config.toml
num_hidden_layers = 12
hidden_size = 320
num_attention_heads = 5
num_key_value_heads = 5
head_dim = 64
intermediate_size = 640
vocab_size = 2048
hidden_act = "swiglu"
norm = "rmsnorm"
norm_place = "pre"
norm_eps = 1e-05
positions = "rope"
rope_theta = 500000.0
rope_fraction = 1.0
qk_norm = false
attn_scale = 0.125
bias = "none"
tie_word_embeddings = false
parallel_block = false
init = "trunc"
init_std_qkv = 0.028
init_std_o = 0.0
init_std_up = 0.028
init_std_down = 0.0
optimizer = "muon_variant"
learning_rate = 0.0119
lr_mult_qkv = 0.5
lr_mult_o = 1.5
lr_mult_down = 1.5
beta1 = 0.93
lr_head = 0.00884
max_grad_norm = 1.0
warmup_steps = 200
schedule = "wsd"
decay_fraction = 0.634
decay_shape = "linear"
final_lr_fraction = 0.1
batch_tokens = 262144
max_seq_len = 256
doc_mask = true
train_tokens = 960100000
max_steps = 3663
dataset = "wikipedia_en"
MLP neurons of a small language model. Each row is named by its layer, matrix (gate and up: input weights; down: output weights) and neuron, and shows model dimensions 176-271. Each number is 128 + 32 x the weight over its row's rms, rounded and kept within 0 to 255. A neuron's up and down rows have the sign that makes its largest values positive.
A block is one neuron, or neurons of one layer that tend to fire together. After each block is what it responds to, as a language model described it from the Wikipedia text at the highest values.

L9.gate26 [122 106 115 160 171 121 116 137 144 151 141 133  83 166  33 151 134 133 103 107 105 100 116 168 111 116 141 142 155  99 123  93 115  92 127 110 103 140  96 113 136 163 110 155 136  90 100 106  83 114 115 107 153 111  98 125 159  61 166  92 143 103 140 166  81 164 157 150 191 126  86 145 141 141  82 150 161 116  64 144 193  92 142 165 162 107 153 113 153 107 153 124 138 109 129  55]
L9.up26 [131 138 120  51  78 169 166 133  89 148 149 111 133 147 122 132 114  83 146 146 115 171 139 124 113 163 127 102 157  72 110  92 182 118 147  97 164 106  58  87 139 108 121 131  99 164 189 129 124 113 103  88 118 164  94 135 126 154 188 170 117 164 155 122 111  83 120 183 134 139 130 149 193  89 105 150 116 104 160 137 116  93 129 115 134 129 180  82  99 124 188 150 140  82 123 141]
L9.down26 [ 59  76 111 115 165 155 102 145 146  54 180 112 161 129  95 154 162 147 120 120  69 164  90 152  90 133 158 143 141  72 102 114 133 134 134  89 114  91 159  94 155 104 135 125  86 120 136 115 153  74 105 142 169 133 239 129  93 100 110 147  38  83 108 149  52 129  96 133 123 167 142 167 104 201 121 167 158 142 105  83 111 139 136 133 150 142  89  44 147 104  82 166 122 170 108 103]
L9.gate512 [103 154 109  83 129 102 228 135 141 110 150 113  93 164 116 124 126 172 168  68 134 122 156 177 109 145  75 150 138  85 129  61 138  80 122 105 108  82 114  79 151 162 100  93 107 131 111 153 144 133  92 149 184 152 130 158 167  69 161 135 152 115 121 123 124 135 158  59 135 129 141 184 143 168 115  92 126 111 216  91  86 162 117 107 154 143 158 113 126 112 116 134 125 126 115 156]
L9.up512 [135 137 142 222 128 143 169  89 133 149 126 110 150 154 126 119 140 102  94 119  99 110 183 108  58 132 125 128 213 127 143  97  96  64 176 120  76  94  97 139 180 137 125 144 119 138 162  70  85 112 149 116 223 178 106  90 195  77 130  83 155  99 147 100 117 144 147 125 181 104 119 163 117 142  94  93 155 114 149 108 139 126 167  57 164 113 129 111 148 101  53 105  94 201  67  91]
L9.down512 [137 133 167  57 177 135 138 117 194  90  98 134 117 173 112 142 131 134 141  83 113 134  92 179 141 172 137 148 181 106 110  61 156 126 143 202 123 100 132 115 142  76 185 196 134 149 149 154 110 111 139 103 134 196  74 184  25 116 146 183 129 105 142  98 126 100  88 134 101 103  98 154 177  74  87 172  98 157 129  90 132 111 131  82 167 128 158 147 107 133  78 169 130 152 203 139]
L9.gate524 [155 129 126 122 101 103 136 155  63 133  92 157 186 139 151 172 137  99 133 145  96  99 189 151  97 146 104 186 112  91 149 193 105 102 187  60  92  82  98  75 126  78 128 128 127 164 109  86 101  99 139 104 133 124 161 118 141  52 126 103 158 133  75 214 134 201  85 157 124 120 101 154 194 146 129 114 142 103 114 107 162 123 150 149 141  93 156 118 175 149 138 135 137  83 117 151]
L9.up524 [ 82 116 131 109 128 109  92 175 127 199 112 101 151 167 111 122 143  66 146 101 164 114 109 194 131 136 116 130  93 140 163 170 128  87 125  77 147 114 136 127 149  77 165 111 132 124 163 171 161  97 111  98  97  96 173 133 124  91 194 183 153 203 189 133 132 117  69  86  92  92  47 131 156  56  85 124  92  78 104 148 144 109 152 130  86 112 112 105 106  95 118  97 173 116 115 116]
L9.down524 [133 153 139  98 128 167 124  59 105 100  92 129 150 161 139 182 103 145 122 137 130 145 117  49 138  99 185 147 117 123 187   7 147 106 145 135 198 133 158 155  93 110 152 135 127  94  63 100 159 153 209  89 163 123 142 175 125 100 154 132 129  98 129 175 125 163 137 124 173 181 158 113 169 113  94 158 150 160  98 106 184 179  81 116  81 127 103 166 137 147  67 110 102  98 100 116]
L9.gate572 [117  95 126 109 105 140 151 117 144 170  72 110  89 111  98 141 113 104 160 137 108 176 123 133 115 141 176 120  84  66  82  95  93 120 152 121 158  79  68  94 202 217 136 124 187 137 112 152 120 145 159 105 172  87 142 108 150  88 169 145 151 123 109 129 103 141 121 135 163 146  98 109 243 180  64 159 151 146  64 110 174 139 116  73 141 159 126 146 119 176 111 141 121 108 112 156]
L9.up572 [111 135 143 102 150 135 117 176 174 130 149 183 131 180  97 174 122 111 107 148 113  76 155 148  96 175 117 125 135 131 139 121 158 145 141  91 141  94 173 124  94  97  75 167 136  64 128 143 108  48  98  86 166 146 150 114 143 211 175 191 117 103  80 115 142 145 100 160 150 103 149 114 148  81 164 151  66 137 137 157 149 159 136 193 117 171 134  99  81  97 146 110 122 119 131 133]
L9.down572 [123  98 117 124 132 141  98 111 112 119  95 125 143 146  76 170 186 134 108  86 168 154 102 130 194 160  88 111 154 135  88  77 152 168 111 148 149 131  85 142 118 146 121 131 134 111 133 182 104 172 181 140 144 136  86 186  75 129 121 196 134 157 136  65 113 159 181 106 134 163 118 171 141 152 123 124 154  60 109  45 121 118 140 119 162 121 154 159 114 160 113 116 153 125 127 110]
Pre-noun modifier endings. Tokens ending a modifier right before its noun: final adjective pieces (fledg-ling, world-fam-ous, Canad-ian), possessive 's, and a/the/his.

L3.gate91 [ 73  92 133 142 104 180 132 135 133 160  99 145 168 111 100  85  94 145 154 149  90 155 143 112 141 104 113 104  78 123 167 135 127 116 143  73 111 153 137 135 117 155  87 146 147 105 156 159 179 109 158 171 133 117 197 122 180 124 141  94 130  77  92  91  96 134 144 138 103 135 123 140 135 165 118 111 196 146  91 193  88 146 140  85 100 155 109 100 146 196 147 109 175 186 135 133]
L3.up91 [153 109 121 126  79 154 155 117 134  46 152 142 160 156 153 108 118 144 146 106  97 115  59 167 142 148  95 115 129 147 110 173 164 109 122 138 165 132 112 151 109 118 141 137 106 116 111 149 138 116 178 126 179 121  90 104 139 161 130 114  91  90  76  85  93 175 176 147  97 102 148 162 210 133 152  95 101 139 162 159  87 158 101  97 161 172 175 134 133 124 145 181 110 164 106 103]
L3.down91 [172 126 190 140  77 117 203 193 100 156 131 160  86 145 142 125 105 129 154 106 162 112 136 143 136 115 163 147 119 112 116 169 147  52 114 104 182 165 111 144 132 157 142 140 160 119 149 101  73 107 155 119 182 157 145  97  98 154 173 110 141 165 141 138 103 139  81 105 100  78 155 102  83 167  92 157 170  80 179 110 159 117  77 121 114 116 118  80 145 118 135 149  99 141 112 114]
L3.gate157 [141 119 117 109 152 130 121  45  98 169 132 126 112  79 122 145 132 125 162  79 154 136 144  86 155 186 154 107 102 164 149 137 160 104  88 113 119 149 168 131 125 111 205  53 184 155 150 116  94 145 137 127 116 185 113 156 102 142 127 162 169 180 157 135  99 150 137 114  74  90 123 147 148  72 136  89 152 107 126 108 132 124 146 174 104 128 122 154 151 180  73 147 108 175 146 146]
L3.up157 [124 130 186 177 130 107  94 190 138 148 132 118 147 163 175 135 143  85 156 127  79 107 189 143  85 123 148 136 155 191 130 128 114 183 255 158  93 152  85 123 126 143 160 175 108 130 137 148 207 114 102 107 142 170 113  99 130 127  98 138 107 146 108  96  95 163 145 164 168 156 248 172 158 121  85 108 113 141 141  94 123 106 154 111 124 108 151 109 113 127 105 131 161 129 112  77]
L3.down157 [ 87 108 184 169 162  78 131 153 146 125 157  98 134 177 148 135 118 125 173 149 117 110 134  81 114 124  72 137  95 149 142 239 185  75 146 122 134 154 182 113 137 161 109  73 146 117 102  99 165 112 160 132 135  94  94 112 145 151 152 111  90 162  57 129 127 139  90 177 167  86 132  60  90 129 145 154 109 103 149 112 160 149  85  90 116 137 114 152 103  52  91 150  80 143 141 104]
L3.gate430 [176 194  85 135 149 145 171 111  93 134 150  94 119 116 127 122 120 176 130 139 145 132  74  71  98 117 213 176 160  56 131 150 182 212 105 151  98 123 113 162  79 111 146 101 156 151 131 127 110 137 112  79 123 171 138 138 127 116 155 120 107 142  84 157 170  98 160 129 101 126 143 122 109 109 156 105 144 110 114 128 155 126 128 154 104 108 127 112 143 155 152 113  87  98 132 233]
L3.up430 [120  95 105 168 133 116 135 134  78 167 165 125 154 177 127  84 162 123  93 110 105  96 197 162  93  75 163 108 146  80  95  99 141  99 168 165 155 105 112 116 128 130  96 191 154 142 107 167  74 113 116 131 135 114  66  60  82 133  93  65 114 184 172 105 110 133  90 142 128 120 134 151 150 155 148  96 168  95  81  95 140 137 183  74 104 166 166 119 140 122  90 155 166 135 131 127]
L3.down430 [118 112 120 158 103  84 102 165 159 127 124  88 162  88 119  93 124 170 168 154 124 116  82 105 134 144 196 160 130 181 137  83 121 171  95 199 143 157 184 125 134 110  73  89 152 181 105  97 112 145 176 105 108 110  56 135 111 141  65 150 133 148 130 100 174 115 147  83  50 127 124 129  80 128 149 123 137 151 123 162 137 123 109 194 123  74  98 131 117 134 142 100 129 173 126 126]
L3.gate636 [137 119 139  85 127 161 138 148 141 134  93 110  98 176 137 130 113 124 185  87 144  74  83 144  83 122 132  91  84 177 138 188 128 118 106 143 131 164 141 189 133  72 137 154 165 170 114  94 130  68  86 131 134 133 115  88  90 124 102 195 114 188 113  55 136 101  89 155 108 136 171 107 105  93 158 144 112 160 130 169 116 119 112 106 114 158 137  61 178 154 105 122 126  98 166 136]
L3.up636 [ 81 135 122 122 123 126 175 128 103 115 151 161 103 126  68 109 111  95 210  74 144 145 154  99 141  74 131 186 129 172 108 142 162 141  91  82 176 150 145 128 111 150 105 133 142 129 119 124 132 218 140 109 146 104 133 117 118 146 138 124  82 137 158 100 171  97  78 174  66 151 115 137 190 191  73 179 135 103 118 134  75 123 140 166 181 168 100 136 119 112 113 147 156 142 117 163]
L3.down636 [200 139 186  73 139 120 148 132 157  85 130 109 124 134 115 127 129 102 162 115 174 103 137 142  44 110 157 157 101 121 103 152 100 131 140 168 152  32 118 142 123 100 124 123 131 120 112  98 126  99 120  46 127 177  87 134 196 174 127 162 164 150 106 174 118 125 219 150 185 169 113 123 109 107 144 168 131 157 135 161 101 167 149 131 107  98 100 164  83 141 127 138  78 118 122 126]
Linking and state verb endings. Final word pieces completing state, result or linking verbs like remain, become, finish, consider, especially when a complement or preposition follows.

L4.gate560 [149 129 120 126 129 166 106 148 164 115 106 152 125 189 158 134  82 117 130 145 114 115 178 120 173  95 158 122 149 110 142 182 130 116  98 128 112 171 168 104 156 103 158  85 153 127 155  47 129 103  72 122 174 153 140 106 155  89 130  95 194  56 112 168 145 153 117  94 103 126 108 160 135 100 110 123 133 125 150  54 135 155  79 142 182  81  71 197  96  98  88  80 115 119 108 115]
L4.up560 [ 79 101 192  94 111 136  90 126 142 112  78  72  86 131 157 107 136 143  85 109  69 141 141  95 158 104 134 145 154  60 126  72 143 181 163  85 135 132 160  98 140  86 117 136  84 120 148 167 141 125 122  74 166 158  72 132 142  99 138 123 206 140 133 188 128 181 178 153 118 160 146  89 127 149  74 117 156 122 134 137 138 135 148 140 103  92 139 126 169 167 107 126 144 110 166 127]
L4.down560 [162 138 151 109 144 105 130 162 118  50 121 155 126 142 131 164  99 103 148 154 123 149 186  98 181 128 157 143 168 107 134  55 128  53 116 200  93  58  94  99  74 104 139 159 147 128 176  55 123 160 115 138 133 150 136  86  99 141 149 162  69  91 155 104 139 133 156 129  85 122  30 131  81 119 113 200  58  78 144  79 171 104 108 115 149 124  99 101 132 165 132 121 136 111 105 120]
Possessive markers. Possessive tokens such as his, her, their, whose, its, 's and bare ' after names ending in s (Collins', Doctors'), plus stray word pieces like -ian.

L3.gate207 [156 159  98 128 163  80 131 116 161 175 135 125 116 102 105 198 107 123  70 149 142 109 169 159  88 111  81 157  98  71 114 188  78 102 111 123 139 126  92 176 125 130 120 104  97  89 114  96 139 117 118 125 134 137  90  78 140 161 109  90 125 113 147 175 118  99 171 223 112 154 123 103 175 171  98 141 183 103  73 134  60 152 121 153 110  89 121 135 124 197 101 112 145 126 176 111]
L3.up207 [109 105  50 131 139 109 175 102  93 136 158 186  88 101 114 106 116 101 144 132 162  63 152 126 166 138 121 127 131  87 111 124  60 119 115 100 105 172 143 173 208 162 143 110 193 133 131 150 153 120 141 121 127 127 147  84 134 115 117  81 146 143  67 147 162 172 120 107 166 157 125 179  93 135 202 132 124 172 110 108 108 118 190 135  57 111 136 167 140 168 120 103 162 172 120  94]
L3.down207 [139 152 171 129 127 156  73  82 164 129 168 167 107 107 110 157 147 157 134 146 160 130  99 159 167 121 179  95  94 161  91 136 105 130 155 112 137 109 167 124 126 126 166 183  86 107 106 196 136 135 209  81 107 113 220 126 104 178 197 139 102 120 122 134  90 158 113 158 151 135 154 107 121 117  73 131 169 139 179 164  83 123 166 118  86 101 117 155 188 155 116 144 142  73 148 115]
L3.gate452 [133 100 139 179 198  65 159 155 115 120 123 150 129 126 127 166  81 130  43 150  84  92 155 115 108 111  70 121 136 102 137  94 101 185 200  89 108  83 113 111  87 108  86 135 122 133 157 157 187 178  70 124 132 126  49 217 144 131 135 172 134  74  81 134 151 103 113 189 132 158 122 185 161 123  81 105 129 157 121 137 128  72  92 134 129 164 172 139 155 169 136  88 120 140  79 156]
L3.up452 [103 160  92 111 171 152 227 140 104 155 138 131 119 132 126 137  46 116 159 100 131 109  80 161 164 119 112 132 129 119 144  66 107 179  90 127 129  46 115 170  85 143 152 124 109  53 157 195 180 102 137 122 103 115  84 145 117 112 173  37 117 138 117  82 103 154 133 153 107 163  86 122 106 141 182 116 168 115 144 136 117  44 114 138 144 141 142 153 108 146  96 101 153 143 161 132]
L3.down452 [ 92 131 115 109 122 115 112 119 140 132  97 118 167 176 140 120  52 161 200  77 191 168 128  93 108 104 185 148 157  87 126  84  80 190  91 140 138 104 127 143 133 101 121 112 103 119 134 130 130 138 184 132 116  84 162  92 168 134 181  27  96  74 135 112  95 107  96 173  97 153  62  78  75 135 177 145 120 127 130 162 145  99 118 118 130 143 137 115  99 151 108 114 163 114 159  61]
L3.gate574 [101 122 130 144 161 165 106  99 144 111 120  92 111 167  97 141 126 124  65 106 110 137 173 123 150  55 157  94  91 120 141 160  89 106 122 117 122 100 197 177 154  91 129  90 134 126 166 112 107 112 103  71 177 127 101 108 137  96 147 125 148 147 129 184 161 106 196 132  82 128 137 110 174 116 125  86 121 195 101 155  81 125 176 213  99 131  68 104  98 147 148 130 173 142 130 137]
L3.up574 [ 78 113 161 109 141 135 109 132 132 150 138  98 169 136  76  58 127 112 107  76 138 148 140 153 148 139 180 116  72 108 133 131  69 146 206 102 113  89 166 152 173 107 185 103 125 123 167 110  69 131  94  88 168 129 162  97 103 148 131 159 121  83 119 194 146 125 120 158 125 198  69 122 167  86 184 165 142 128 181 168 103 123 135 131  78 128 115 127  93  84 164 165 163 116 120 125]
L3.down574 [161 116 164 123 116 117 138 190 149 180 146 164 105 120 149 103 161 157 165 113 151 186  91 149 118 156 131 141 190 152 140 112 127 142 154 148 131 147 100  76  48 189 148 122 118 102 106 141 150 154 142 139 124 165 179 132 144 137 103 122 124 155 163 101 109 110  71 150 179 153 104 124  94 117 111 144 142 145 166 146 143 136 125  79 142 105 176 141 147 139  51  70 142 147 111 141]
L3.gate594 [147 123 193 131 138 116 136 160 135 105  51 184 100 122 119 125 196 127 115  86 176  86  90 149 213 149  91 120 125 203 148 179 156 154 131 154 109 121 164 144 195  81  77 153 112  31 159 173 190 155  57 141 151 166 181 131 150 117 133 165 132 162  99 181 149 143 109 165 157 165 110 159 124 174 120  82 176 190  81 128 121 164 160 189  88 105 125 126 112 104 135 152 112 105 119 150]
L3.up594 [139 124 125 140 170 109  65  90 133 124 163 178  85 112 134 172  87 114  87 105 197 119  97 156 119  86  89 112  71  42 211 133 107 167  97 107 113 129 163 151 159  88 160 108  93 157 125 146  95 167  92 111 170 196 148  91 112  74 129  79 111  94  94  98 120  60 164 157 182 150 122 123  84 151 135  90 146 118  73 132 125 113 129 162 108 159  77 108 205 134 182 106 151 121  90 157]
L3.down594 [150 136 122 144 140 174  26 175 175 130 209  88 108 173 138 151 103 159 171 161 189 108  89 170  88 155 152 163 177 114 124 111 161  83 158 120 109  99 131 112 107 118 124 139 117  91  79 152 124 104 182   4  85  96 109 108 155 119 116  63 118 108  54 103 137  79  87 157 110 120 147 121 129  97 129 159 167 107 102  99 137 109 143 102 112 131 144 108 125 174  62 124 131  98 136 107]
Nationality adjective endings. Nationality or demonym adjectives and their suffix pieces (Ir-ish, Leban-ese, Dan-ish, English, German), often in biographical descriptions; also some stray mid-word pieces.

L4.gate37 [ 91 141 152 199 110 127 169 105 138 162 137 158 131 167 179  89  89 150 131 116 122 145 150 119 116 104 163 141  55 159 124  65 155 110 165  89 137  70 132 119 138 113 119 181 111 113  96 135 103 123 198 121 113  95  99 162  88 177 106 112 149 156  88  92 113 169 120 216 126 137  94 141 132  87 166 127 119 130 171 151 141  84 116  85 137 188  85 107 152  91  85 171 143 118 134 145]
L4.up37 [ 91 179 100 119 125 105 116 132 117 163 149 119 107 112  89  90 172 122  99 106 146 144  74 154  85 116 112  91 103 117 168 116 151 206  84 139 164 145 165  45 165 138 108  92 175 109 127 115 136 113  90 160 133 169 153 171 189 108 163 109 101 196 130 157 126  50 128 111  74 182  81 164 107 146 178 130  97 114 144  93  85 147 117 130 123 153 107  99 144 117  99 134 151 158 157 158]
L4.down37 [170 136 111 149 143 134 167 120 143 136 113 148 131 117 146 123 102  89 139 188  64 107 136 148 137 142 122 160 111 182  96 227 120  76 122  45  91 100 170 155 149 115 137 170 113 119  45 152 134 155 136  82  73 132 101 129  85 163 134 105 128 138 159 185 123 190 109 157 172 170 202  81 137 136 143 129 143 163 132  93 199  64 155 101 133 161 153  99  89 144  85 111 127  91 128  61]
Superlative "most". Fires on "most" forming superlatives, mostly after "the" or "one of the" (most important, most notable), plus "-est" endings and "well"/"majority".